Weights of a small transformer language model: MLP 512 SwiGLU, 133M tokens.
MLP neurons of a small language model. Each row is named by its layer, matrix (gate and up: input weights) and neuron, and shows model dimensions 80-175. Each number is 50 + 12 x the weight over its row's rms, rounded and kept within 0 to 99. A neuron's up and down rows have the sign that makes its largest values positive.
A block is one neuron, or neurons of one layer that tend to fire together. After each block is what it responds to, as a language model described it from the Wikipedia text at the highest values.

L5.gate99:51 67 46 54 58 55 58 51 41 35 43 42 46 53 41 68 60 55 59 79 52 57 56 45 50 74 39 60 53 54 54 55 43 74 42 65 49 40 51 39 67 62 49 51 55 81 52 70 62 66 45 49 53 44 34 43 40 34 38 64 60 32 46 55 33 56 46 31 35 30 70 46 70 47 52 34 50 46 69 42 57 56 57 71 58 48 52 51 39 48 62 48 15 60 42 60
L5.up99:51 55 48 57 44 49 50 35 52 45 32 37 40 45 39 38 42 57 55 66 40 45 37 58 35 66 52 65 43 52 29 54 53 68 53 42 61 58 53 43 48 29 41 76 67 34 32 52 85 42 54 48 43 70 51 39 33 47 38 59 46 65 44 69 39 82 56 46 52 52 48 23 35 56 40 50 54 58 46 59 63 57 57 47 61 57 62 47 44 46 49 28 48 59 57 55
Description: Conjunction "and" between names. Mostly " and" joining two names or title words (Clapton and Zanuck, Arts and Design), plus word-initial pieces like re-un-ites, per-taining, ent-angled.

L4.gate28:42 26 44 42 61 39 42 58 39 44 50 61 46 30 72 37 49 31 35 38 41 42 36 52 31 62 39 62 51 79 38 39 52 65 54 40 40 30 53 53 56 63 38 31 28 37 51 48 39 50 58 37 53 62 57 62 45 50 35 50 47 44 52 35 57 56 54 37 42 44 43 57 54 48 46 59 64 46 67 48 58 45 53 39 42 31 68 42 54 45 51 50 45 40 38 37
L4.up28:46 39 49 60 53 47 42 34 79 44 44 59 60 29 34 38 33 36 55 43 66 56 74 55 45 56 40 52 46 38 54 41 69 55 62 60 45 43 52 37 47 46 61 54 42 49 39 47 45 69 32 46 43 50 48 37 48 35 37 32 52 57 46 67 44 56 60 39 53 42 46 65 47 77 39 57 46 60 40 59 39 37 72 70 45 51 49 46 32 40 67 65 30 59 33 58
L4.gate35:54 45 37 45 60 68 55 56 48 49 37 72 37 57 60 61 52 53 35 45 74 57 49 48 77 54 55 50 41 51 46 49 40 51 41 43 25 23 60 35 48 42 36 33 68 31 31 40 45 40 65 50 66 69 50 31 60 36 24 38 60 28 51 55 60 52 51 51 61 54 57 54 60 40 49 57 45 49 62 43 49 51 45 70 39 72 38 30 86 45 23 57 78 46 42 53
L4.up35:52 25 53 49 48 48 41 49 45 71 44 35 67 42 59 41 44 42 71 53 57 44 43 47 42 30 56 57 41 70 53 35 25 64 71 36 26 68 50 41 43 23 66 58 71 54 49 44 45 67 59 42 57 70 59 44 55 22 15 39 55 54 53 62 40 42 41 57 60 60 54 39 59 68 51 41 65 65 48 62 50 55 38 42 75 49 41 66 60 60 62 61 73 42 61 51
L4.gate92:31 41 53 49 73 50 60 50 54 69 58 64 49 19 67 50 43 52 49 39 32 52 31 41 29 55 47 50 43 41 49 58 58 53 54 63 65 47 65 35 61 45 68 49 43 64 58 68 62 50 63 36 49 49 59 53 25 53 69 43 47 41 61 52 51 68 62 35 52 52 57 60 47 34 49 45 44 46 21 40 63 41 60 24 43 65 79 57 62 51 37 55 65 73 69 57
L4.up92:59 45 34 63 71 54 28 46 57 63 57 25 70 33 61 40 54 34 42 39 39 72 65 48 42 39 49 58 25 52 50 30 55 49 55 49 75 53 33 45 51 59 65 36 60 73 34 84 67 46 47 31 34 54 47 34 46 50 49 35 38 40 57 36 64 44 42 50 47 44 51 89 59 71 61 61 45 37 51 45 61 50 39 51 48 44 59 62 64 59 58 45 52 60 49 42
L4.gate145:66 70 45 28 20 26 68 43 41 28 61 30 46 57 53 43 58 63 56 52 62 62 37 48 40 41 43 54 47 53 57 36 41 30 57 60 35 51 44 59 48 40 61 55 48 60 49 52 62 66 48 36 53 43 35 53 35 37 58 46 56 35 54 53 24 57 41 49 45 54 42 54 51 46 56 55 49 52 43 77 51 53 59 77 55 70 66 66 56 54 53 68 59 46 64 64
L4.up145:58 48 41 38 44 48 67 62 41 46 50 43 28 33 54 51 51 66 47 76 44 77 40 63 72 61 61 65 41 54 44 44 42 54 25 62 31 47 53 23 47 38 40 64 43 58 34 52 40 39 51 58 34 45 27 57 43 52 50 47 40 29 58 35 44 73 48 66 66 61 71 52 30 49 38 38 63 72 33 83 49 56 48 34 47 66 39 69 49 71 39 46 59 45 38 57
L4.gate201:59 59 47 47 55 56 29 48 29 50 54 47 62 46 62 26 30 65 34 59 43 45 39 44 65 59 34 40 48 45 27 59 52 76 56 43 53 46 53 33 46 64 53 47 66 44 45 48 35 29 52 40 38 38 45 56 43 31 45 68 60 60 52 55 59 58 77 38 57 42 24 49 67 46 56 71 61 78 65 60 49 46 44 50 30 57 71 43 38 53 53 64 35 48 37 42
L4.up201:47 37 44 51 47 46 47 55 48 75 57 43 28 43 59 36 40 56 46 36 42 56 45 51 41 49 37 50 35 81 49 64 57 55 59 40 34 40 66 51 49 40 61 68 59 62 66 63 52 57 45 48 49 50 53 64 48 56 48 55 65 42 12 37 57 36 72 29 53 57 55 59 23 60 38 64 49 56 37 41 79 31 33 45 50 44 60 51 45 50 59 29 60 58 72 53
L4.gate268:45 40 54 40 57 62 47 56 46 27 67 55 48 77 56 57 46 46 63 51 68 61 52 48 53 47 38 71 45 47 45 60 65 59 30 74 57 40 65 37 62 55 43 30 30 63 38 40 37 61 55 73 56 37 47 40 41 55 40 54 61 54 51 51 52 49 32 50 36 53 59 56 40 65 38 39 37 43 54 31 42 50 50 55 48 39 66 51 41 70 50 58 80 54 55 54
L4.up268:62 61 51 75 54 57 65 50 25 44 39 68 44 33 78 41 30 58 31 55 59 59 53 36 35 42 26 52 49 45 54 43 38 69 36 59 42 51 31 44 62 52 50 62 30 59 27 66 52 52 64 42 46 58 62 53 35 35 49 49 63 57 39 51 50 58 47 28 64 48 69 49 42 64 56 58 62 71 55 52 48 46 43 46 38 61 76 52 58 49 46 57 43 44 35 51
L4.gate292:51 61 74 37 89 48 50 59 51 52 40 33 43 49 69 53 52 36 34 55 53 31 49 56 62 51 64 46 57 51 82 40 48 48 61 36 43 61 51 45 48 48 32 42 39 55 50 48 47 35 47 14 51 55 55 27 60 36 61 61 46 38 61 53 44 60 43 51 59 39 34 42 42 58 71 64 40 42 43 48 56 41 49 43 40 64 69 43 24 56 53 48 53 62 39 41
L4.up292:66 61 44 62 73 57 26 37 44 46 58 72 34 46 50 47 45 40 67 63 67 49 39 44 50 65 56 25 54 59 48 37 59 46 51 54 46 40 53 53 48 34 45 40 50 31 61 42 53 34 57 35 55 65 66 57 49 57 53 68 55 45 31 55 56 36 53 67 64 40 62 45 61 41 81 35 39 38 35 44 59 26 69 56 38 49 52 35 44 49 69 38 66 87 65 51
L4.gate323:42 55 44 57 47 46 43 21 58 81 76 52 59 39 44 38 48 42 60 73 47 37 36 45 61 48 47 40 37 59 53 48 50 52 41 38 44 50 47 44 40 44 71 51 63 34 34 40 50 49 61 40 44 45 56 44 65 33 36 26 64 33 44 84 43 38 27 42 72 42 60 51 70 42 46 34 55 49 52 46 51 74 54 48 63 46 52 60 55 54 43 59 25 62 62 76
L4.up323:40 52 35 45 50 55 45 46 46 36 53 63 57 49 47 27 42 63 50 54 53 48 43 35 45 45 46 55 48 51 42 30 34 31 50 53 38 70 53 60 36 30 41 31 58 54 43 31 38 53 43 50 57 47 55 64 57 39 35 68 71 61 63 38 64 65 37 44 48 40 51 38 54 46 52 74 55 71 60 50 48 48 36 32 39 45 39 55 54 57 73 37 53 40 63 60
Description: List-joining conjunctions. Mostly "and", and sometimes commas, that join proper names in short lists, as in "Shalka and", "Al-Rai and Jarabulus", "Elias and Geertz"; weaker on "to" in back-to-back and on parentheses.

L2.gate103:38 72 39 71 45 62 61 71 62 37 45 43 57 45 49 57 45 39 24 49 52 43 79 43 51 53 40 44 53 45 70 60 19 70 46 42 49 65 42 40 54 33 38 65 47 62 53 49 38 45 74 67 48 61 39 55 14 67 56 67 45 49 45 47 42 61 43 50 79 41 57 61 59 48 48 51 69 42 35 53 44 26 23 47 28 51 40 63 56 55 36 43 43 64 45 46
L2.up103:42 45 60 73 38 69 53 61 43 47 51 59 47 67 58 57 48 21 36 50 71 41 37 36 48 53 68 39 59 42 71 75 38 52 51 40 49 29 46 59 51 40 63 61 30 40 63 58 33 28 59 72 62 69 60 50 69 43 37 69 74 68 48 33 44 52 49 66 58 54 51 34 51 55 48 44 57 23 44 75 54 35 52 63 54 65 28 58 70 68 42 21 54 52 51 59
L2.gate137:68 57 61 74 50 68 26 51 53 38 41 46 58 27 53 46 58 42 57 46 41 61 64 43 58 59 67 40 71 46 40 49 43 23 51 53 30 45 31 30 41 44 58 43 32 62 33 57 53 47 74 68 41 56 52 56 53 50 44 50 50 49 37 52 54 49 41 50 49 54 39 63 49 74 32 31 60 52 53 33 76 60 55 36 32 28 46 54 68 44 59 37 50 55 59 31
L2.up137:61 40 47 48 52 64 39 60 36 22 51 44 37 49 35 55 44 55 26 51 38 55 54 41 36 66 52 60 57 69 65 70 46 60 40 60 43 57 26 41 64 43 45 49 60 69 50 55 83 38 61 37 58 47 34 70 61 39 53 42 48 50 47 61 52 60 54 22 52 35 54 25 43 46 53 48 54 44 44 45 75 30 71 44 50 51 29 52 33 65 58 31 22 38 58 46
L2.gate142:50 57 34 38 52 44 39 66 48 44 27 43 55 63 49 43 28 56 51 53 39 40 40 56 30 66 52 53 45 47 63 68 39 20 41 31 59 42 46 42 38 45 58 42 33 45 62 43 68 22 77 75 50 57 31 72 49 30 28 40 68 32 47 69 43 43 56 39 50 45 47 47 62 35 48 65 54 45 37 56 27 53 47 38 43 51 48 64 58 80 40 53 58 61 34 61
L2.up142:41 75 15 74 52 55 54 60 41 66 36 58 59 31 48 49 49 28 32 65 32 48 29 61 50 54 71 51 46 60 43 45 72 52 42 48 56 46 50 41 50 54 45 41 55 51 33 56 49 58 65 50 39 41 65 51 54 34 33 38 74 45 52 45 61 74 74 45 48 45 72 42 34 39 41 38 63 40 70 55 60 40 55 67 64 54 37 47 44 36 50 43 50 47 40 28
L2.gate247:39 30 49 51 21 59 40 75 33 35 47 29 32 59 75 47 71 44 52 44 63 56 39 35 48 59 44 62 61 56 49 34 39 34 48 55 40 59 51 18 36 63 40 49 46 41 31 54 42 54 51 59 73 50 57 39 47 41 47 63 48 48 49 47 47 48 41 49 26 65 60 55 38 60 36 53 55 34 60 34 65 41 62 33 52 31 70 48 54 43 66 52 33 72 56 52
L2.up247:41 46 65 48 39 54 32 72 60 44 34 50 47 30 43 31 41 51 69 51 33 92 54 42 71 36 42 61 56 55 49 60 44 47 46 63 42 55 30 34 59 48 40 44 61 58 47 48 64 50 33 62 47 42 73 37 49 57 54 38 56 48 46 52 39 77 40 29 42 48 49 63 49 83 41 69 49 53 50 47 42 40 44 33 28 51 49 53 52 58 61 52 35 53 47 26
L2.gate292:34 52 61 62 55 43 37 77 42 49 42 34 51 46 51 40 59 42 50 37 48 55 56 46 51 59 43 50 56 45 54 67 30 40 50 40 28 40 58 23 59 40 43 51 46 30 60 52 44 30 54 62 65 54 33 58 41 88 38 47 46 14 62 44 70 65 58 46 57 30 71 52 55 47 58 60 43 49 38 51 47 56 40 66 56 57 32 46 68 58 44 14 39 60 56 64
L2.up292:39 55 63 57 69 49 52 49 39 41 52 36 57 28 47 29 48 49 50 57 45 59 47 42 61 56 51 23 63 47 42 36 64 36 52 54 60 37 41 28 38 31 49 58 16 56 63 54 60 50 47 45 62 56 49 27 57 54 62 34 36 35 51 59 65 66 45 53 44 53 41 42 43 43 53 49 47 55 52 46 42 36 30 47 41 79 49 29 64 35 48 26 33 47 54 53
L2.gate310:58 49 52 49 43 44 40 60 36 59 57 40 36 48 56 28 69 37 56 55 39 65 56 39 65 43 39 57 33 55 57 66 38 30 48 68 16 33 53 28 48 55 74 61 68 52 31 21 62 33 29 25 48 46 34 54 51 49 51 56 73 60 71 69 50 38 53 58 71 41 67 40 49 67 55 37 54 54 61 43 52 61 53 42 47 67 51 55 50 53 74 25 34 46 56 39
L2.up310:61 46 61 39 52 41 48 47 58 50 42 48 34 49 40 45 61 69 58 45 57 40 44 51 49 55 42 56 52 68 64 56 36 41 59 27 59 32 51 45 54 29 52 56 60 44 64 44 90 61 42 34 39 56 18 47 43 51 61 37 42 36 66 63 28 35 38 57 23 46 57 58 56 72 42 38 62 54 59 45 50 33 64 45 48 58 62 62 45 57 60 40 45 50 42 58
L2.gate342:50 52 43 56 52 41 65 18 64 62 26 37 44 32 42 43 36 55 58 52 47 78 63 22 48 33 32 52 52 68 59 56 45 47 27 54 53 59 44 73 39 41 63 63 30 45 45 42 70 62 60 54 35 42 40 39 57 33 36 46 57 31 46 51 55 59 71 57 53 40 50 50 65 52 61 66 46 34 41 35 49 37 44 63 25 31 59 47 58 45 67 37 50 47 38 33
L2.up342:55 58 80 64 75 66 62 36 27 66 57 71 34 48 46 36 34 49 60 65 49 47 37 47 42 59 57 22 54 43 61 56 92 48 56 66 37 54 55 33 43 38 49 37 58 49 46 39 41 67 40 50 23 41 55 52 39 48 46 55 49 60 54 61 55 47 68 45 54 55 40 61 71 47 35 48 55 49 50 51 28 34 62 48 41 50 46 46 44 28 35 26 48 54 63 46
L2.gate503:61 45 63 58 70 42 17 55 43 41 45 29 33 53 72 26 67 46 42 62 43 37 62 24 54 63 26 50 57 51 56 49 31 53 38 67 36 40 29 56 40 56 52 40 53 57 69 37 58 33 53 44 72 46 42 48 38 71 41 68 67 42 73 28 56 78 47 45 40 49 47 53 51 59 48 44 51 39 34 44 73 52 45 45 48 42 61 57 52 46 46 33 50 57 50 46
L2.up503:40 53 52 63 25 58 49 64 53 28 37 43 45 42 46 43 79 47 39 57 41 62 55 42 43 60 29 46 42 55 50 36 53 57 34 65 51 62 42 39 41 38 52 53 50 69 56 64 52 55 39 54 50 41 42 56 23 59 37 46 36 24 51 31 50 79 34 49 44 72 39 49 41 66 19 38 78 52 45 48 63 67 35 45 33 54 48 67 71 37 45 39 58 59 52 63
Description: Joiners between paired terms. Connectors such as and, -, /, &, or, = linking two names or terms in lists, headings and titles, e.g. "Cast and characters", "SE / Student Edition", "CW = Caspar Whitney".

L2.gate2:59 62 75 68 43 37 71 56 72 51 66 58 25 83 40 41 54 47 43 37 35 43 55 42 71 78 62 48 50 74 59 77 39 41 56 77 59 42 45 61 58 41 59 42 63 48 66 46 41 55 40 40 70 43 43 42 39 48 38 59 44 56 62 56 36 36 70 59 44 71 50 48 43 58 45 30 52 51 59 51 53 49 59 58 54 25 62 64 52 31 40 36 50 59 65 44
L2.up2:64 53 56 33 55 43 61 71 41 46 45 59 51 49 51 64 52 46 64 46 52 50 36 45 49 46 57 41 22 20 41 39 48 41 46 69 53 55 54 42 60 43 26 47 57 58 67 40 26 42 51 50 45 34 76 61 39 32 39 31 37 36 28 51 46 34 25 59 50 77 56 35 60 57 63 61 38 59 49 54 45 43 44 66 38 48 51 58 44 49 63 79 49 66 48 56
L2.gate57:58 72 45 54 42 39 56 59 29 34 72 57 28 43 34 42 53 68 43 62 42 47 27 57 51 68 57 63 55 51 64 56 53 52 64 59 38 42 53 45 48 27 60 63 53 46 61 32 44 49 40 43 66 47 54 44 56 12 49 53 44 53 55 39 42 45 62 46 33 60 31 60 51 42 63 62 45 66 43 37 61 45 59 38 45 50 30 67 44 36 39 72 18 44 42 64
L2.up57:44 53 46 54 24 53 46 55 31 47 47 55 57 59 44 48 55 46 48 61 25 37 52 54 21 47 56 61 41 54 62 38 50 45 55 36 41 40 43 21 61 35 31 68 84 44 38 39 50 52 40 84 62 53 50 79 32 43 43 55 41 45 45 45 30 49 64 48 59 49 46 52 67 69 55 49 47 56 40 47 57 38 61 40 35 38 57 67 49 45 61 53 26 46 72 75
L2.gate76:24 36 57 44 38 55 49 76 46 41 67 49 40 45 55 40 47 52 54 24 63 67 63 31 67 64 51 45 59 51 46 27 51 51 35 59 35 46 46 51 45 61 51 67 65 54 87 60 45 59 58 67 50 59 49 27 43 51 59 69 28 51 54 36 44 55 51 59 33 58 61 48 53 59 46 47 50 69 38 27 45 57 37 51 62 46 53 66 52 67 47 44 52 57 51 50
L2.up76:51 45 65 42 52 43 44 47 29 51 53 53 75 73 48 44 80 51 47 68 45 43 44 53 61 67 70 41 57 50 57 59 28 34 71 66 44 21 51 50 40 46 59 68 52 48 53 49 54 47 61 48 71 56 48 51 32 49 68 27 45 36 47 54 42 36 24 62 43 53 58 66 50 48 32 41 44 40 81 31 23 40 39 50 45 54 46 34 61 32 74 66 41 40 71 48
L2.gate107:54 35 63 50 51 38 42 67 66 59 52 45 39 40 45 42 59 51 23 46 56 67 49 53 57 42 33 43 39 42 61 55 41 40 73 64 39 56 48 35 49 35 54 77 33 34 63 40 45 67 47 66 66 30 37 38 38 63 37 46 38 47 46 41 50 72 72 35 52 54 61 46 65 65 48 67 50 55 51 50 63 63 78 60 32 35 65 59 52 44 25 48 45 56 44 43
L2.up107:57 26 28 31 45 45 42 25 44 38 67 43 30 56 41 66 41 54 45 45 53 46 41 30 27 45 58 28 35 58 54 59 73 31 58 57 55 53 46 40 60 43 40 56 41 36 39 33 67 36 52 49 46 32 40 48 36 35 55 69 62 63 54 62 57 42 56 60 39 55 25 48 44 49 70 40 47 55 56 46 39 49 56 41 39 53 73 74 42 65 60 40 61 49 54 52
L2.gate227:47 61 71 54 56 18 36 57 52 48 55 27 58 53 67 50 51 52 72 51 54 52 31 46 52 68 61 50 42 51 60 61 54 47 58 51 82 49 62 36 33 55 51 47 55 39 64 20 44 40 60 65 49 41 62 68 55 60 59 63 32 59 58 39 59 72 50 50 47 66 54 54 32 51 60 48 43 45 26 40 43 58 27 51 37 50 64 55 50 62 59 71 49 65 61 58
L2.up227:57 57 36 24 39 63 47 65 50 59 66 41 31 54 74 47 36 58 35 65 36 17 41 22 66 26 53 38 52 43 49 54 47 49 56 62 61 46 33 46 40 36 50 61 53 28 75 56 47 36 54 46 60 41 56 44 70 52 21 43 37 51 34 51 44 52 42 68 69 66 61 37 27 40 38 55 45 51 58 31 72 52 46 59 45 67 45 70 50 42 55 32 29 39 27 49
L2.gate246:73 57 44 29 36 47 47 77 44 40 63 38 54 38 72 37 38 37 39 49 70 63 39 41 69 63 46 43 39 64 53 36 37 67 37 61 31 26 62 28 56 36 44 52 64 45 50 49 60 49 52 55 38 37 53 43 35 51 44 39 53 38 45 52 51 61 49 71 50 57 48 60 61 56 45 35 57 66 51 19 47 46 54 45 37 50 44 58 74 36 47 42 44 52 43 60
L2.up246:54 60 62 43 30 35 64 43 50 45 70 70 45 60 50 46 34 55 50 63 64 47 52 54 41 41 46 62 54 60 75 42 52 60 30 20 59 54 57 42 48 39 54 47 63 40 39 29 51 56 37 52 51 55 42 52 61 49 52 55 49 44 48 53 55 48 55 50 57 46 52 56 65 50 20 42 51 72 60 47 45 62 39 36 68 58 47 56 31 37 48 67 50 56 56 51
L2.gate369:52 48 31 45 72 59 59 60 61 68 40 41 67 57 21 57 51 42 66 49 24 47 41 49 57 61 60 53 46 67 41 43 56 38 62 61 31 22 48 53 40 45 40 71 60 36 53 58 61 56 43 55 53 37 51 43 46 47 37 43 47 44 34 48 35 57 59 63 56 54 49 34 35 46 39 43 49 35 26 35 84 58 48 54 43 55 23 69 23 42 40 56 59 33 49 59
L2.up369:61 31 36 49 59 54 42 61 70 62 52 57 49 53 59 40 58 49 50 50 37 66 40 67 50 47 44 67 40 46 55 46 55 58 73 56 28 33 60 42 52 56 53 38 44 56 47 45 47 28 76 85 41 40 33 41 54 29 66 43 32 55 53 56 28 54 58 43 50 56 58 48 32 58 36 41 53 50 51 36 54 44 61 51 33 41 59 67 70 38 54 37 27 49 44 51
L2.gate508:45 51 68 44 42 53 43 58 52 35 55 47 57 33 36 44 59 42 50 70 45 54 66 42 69 62 59 56 69 51 63 38 09 48 47 47 48 35 59 35 39 55 50 71 53 49 59 49 36 69 38 61 59 65 47 57 46 54 48 51 54 69 57 35 23 50 74 76 44 45 68 50 53 65 37 56 62 66 51 54 67 67 58 57 54 56 53 58 39 69 36 44 73 30 54 48
L2.up508:56 32 39 50 20 44 41 80 54 52 49 45 51 30 40 48 42 22 58 61 60 57 39 56 32 37 46 39 55 30 45 40 38 50 53 41 61 62 56 54 50 67 66 45 51 53 62 21 48 53 58 62 40 39 52 57 32 61 38 24 55 44 62 39 42 51 65 56 37 51 73 59 52 51 54 47 68 42 35 34 79 56 48 68 36 24 67 60 46 26 64 51 40 50 60 49
Description: Abbreviation periods and word continuations. Fires on the period ending short abbreviations like St., U.S., Pos. or a middle initial, and on the second piece of names split after a capital (B-ed-ford, C-ai-ro), mostly in tables and lists.

L5.gate413:67 72 61 53 53 28 49 68 53 37 37 59 66 45 65 60 64 68 64 51 43 50 44 42 40 58 40 59 50 56 39 71 46 41 50 75 42 36 73 49 50 54 45 47 53 47 63 60 52 54 47 48 32 52 37 62 62 42 74 56 40 72 54 49 29 42 53 54 43 34 45 43 45 53 62 34 46 60 54 39 39 53 56 43 32 62 41 43 39 47 51 56 39 44 43 41
L5.up413:74 55 49 50 52 41 58 53 61 47 60 41 56 69 56 49 38 56 83 76 58 63 40 48 43 49 38 44 55 42 42 46 45 54 38 81 58 21 53 51 50 52 54 54 34 51 79 48 47 44 59 54 24 50 62 55 60 40 67 53 62 71 59 32 38 34 50 70 55 37 68 45 44 33 52 42 46 40 50 42 47 37 47 35 51 30 49 51 54 58 59 49 42 62 53 36
Description: Abbreviation periods, name starts. Periods inside abbreviations such as i.e., e.g., U.S., Pa., vol., No. and Mr., plus opening letters of names and country codes in lists and tables (ROU, CZE, KSA).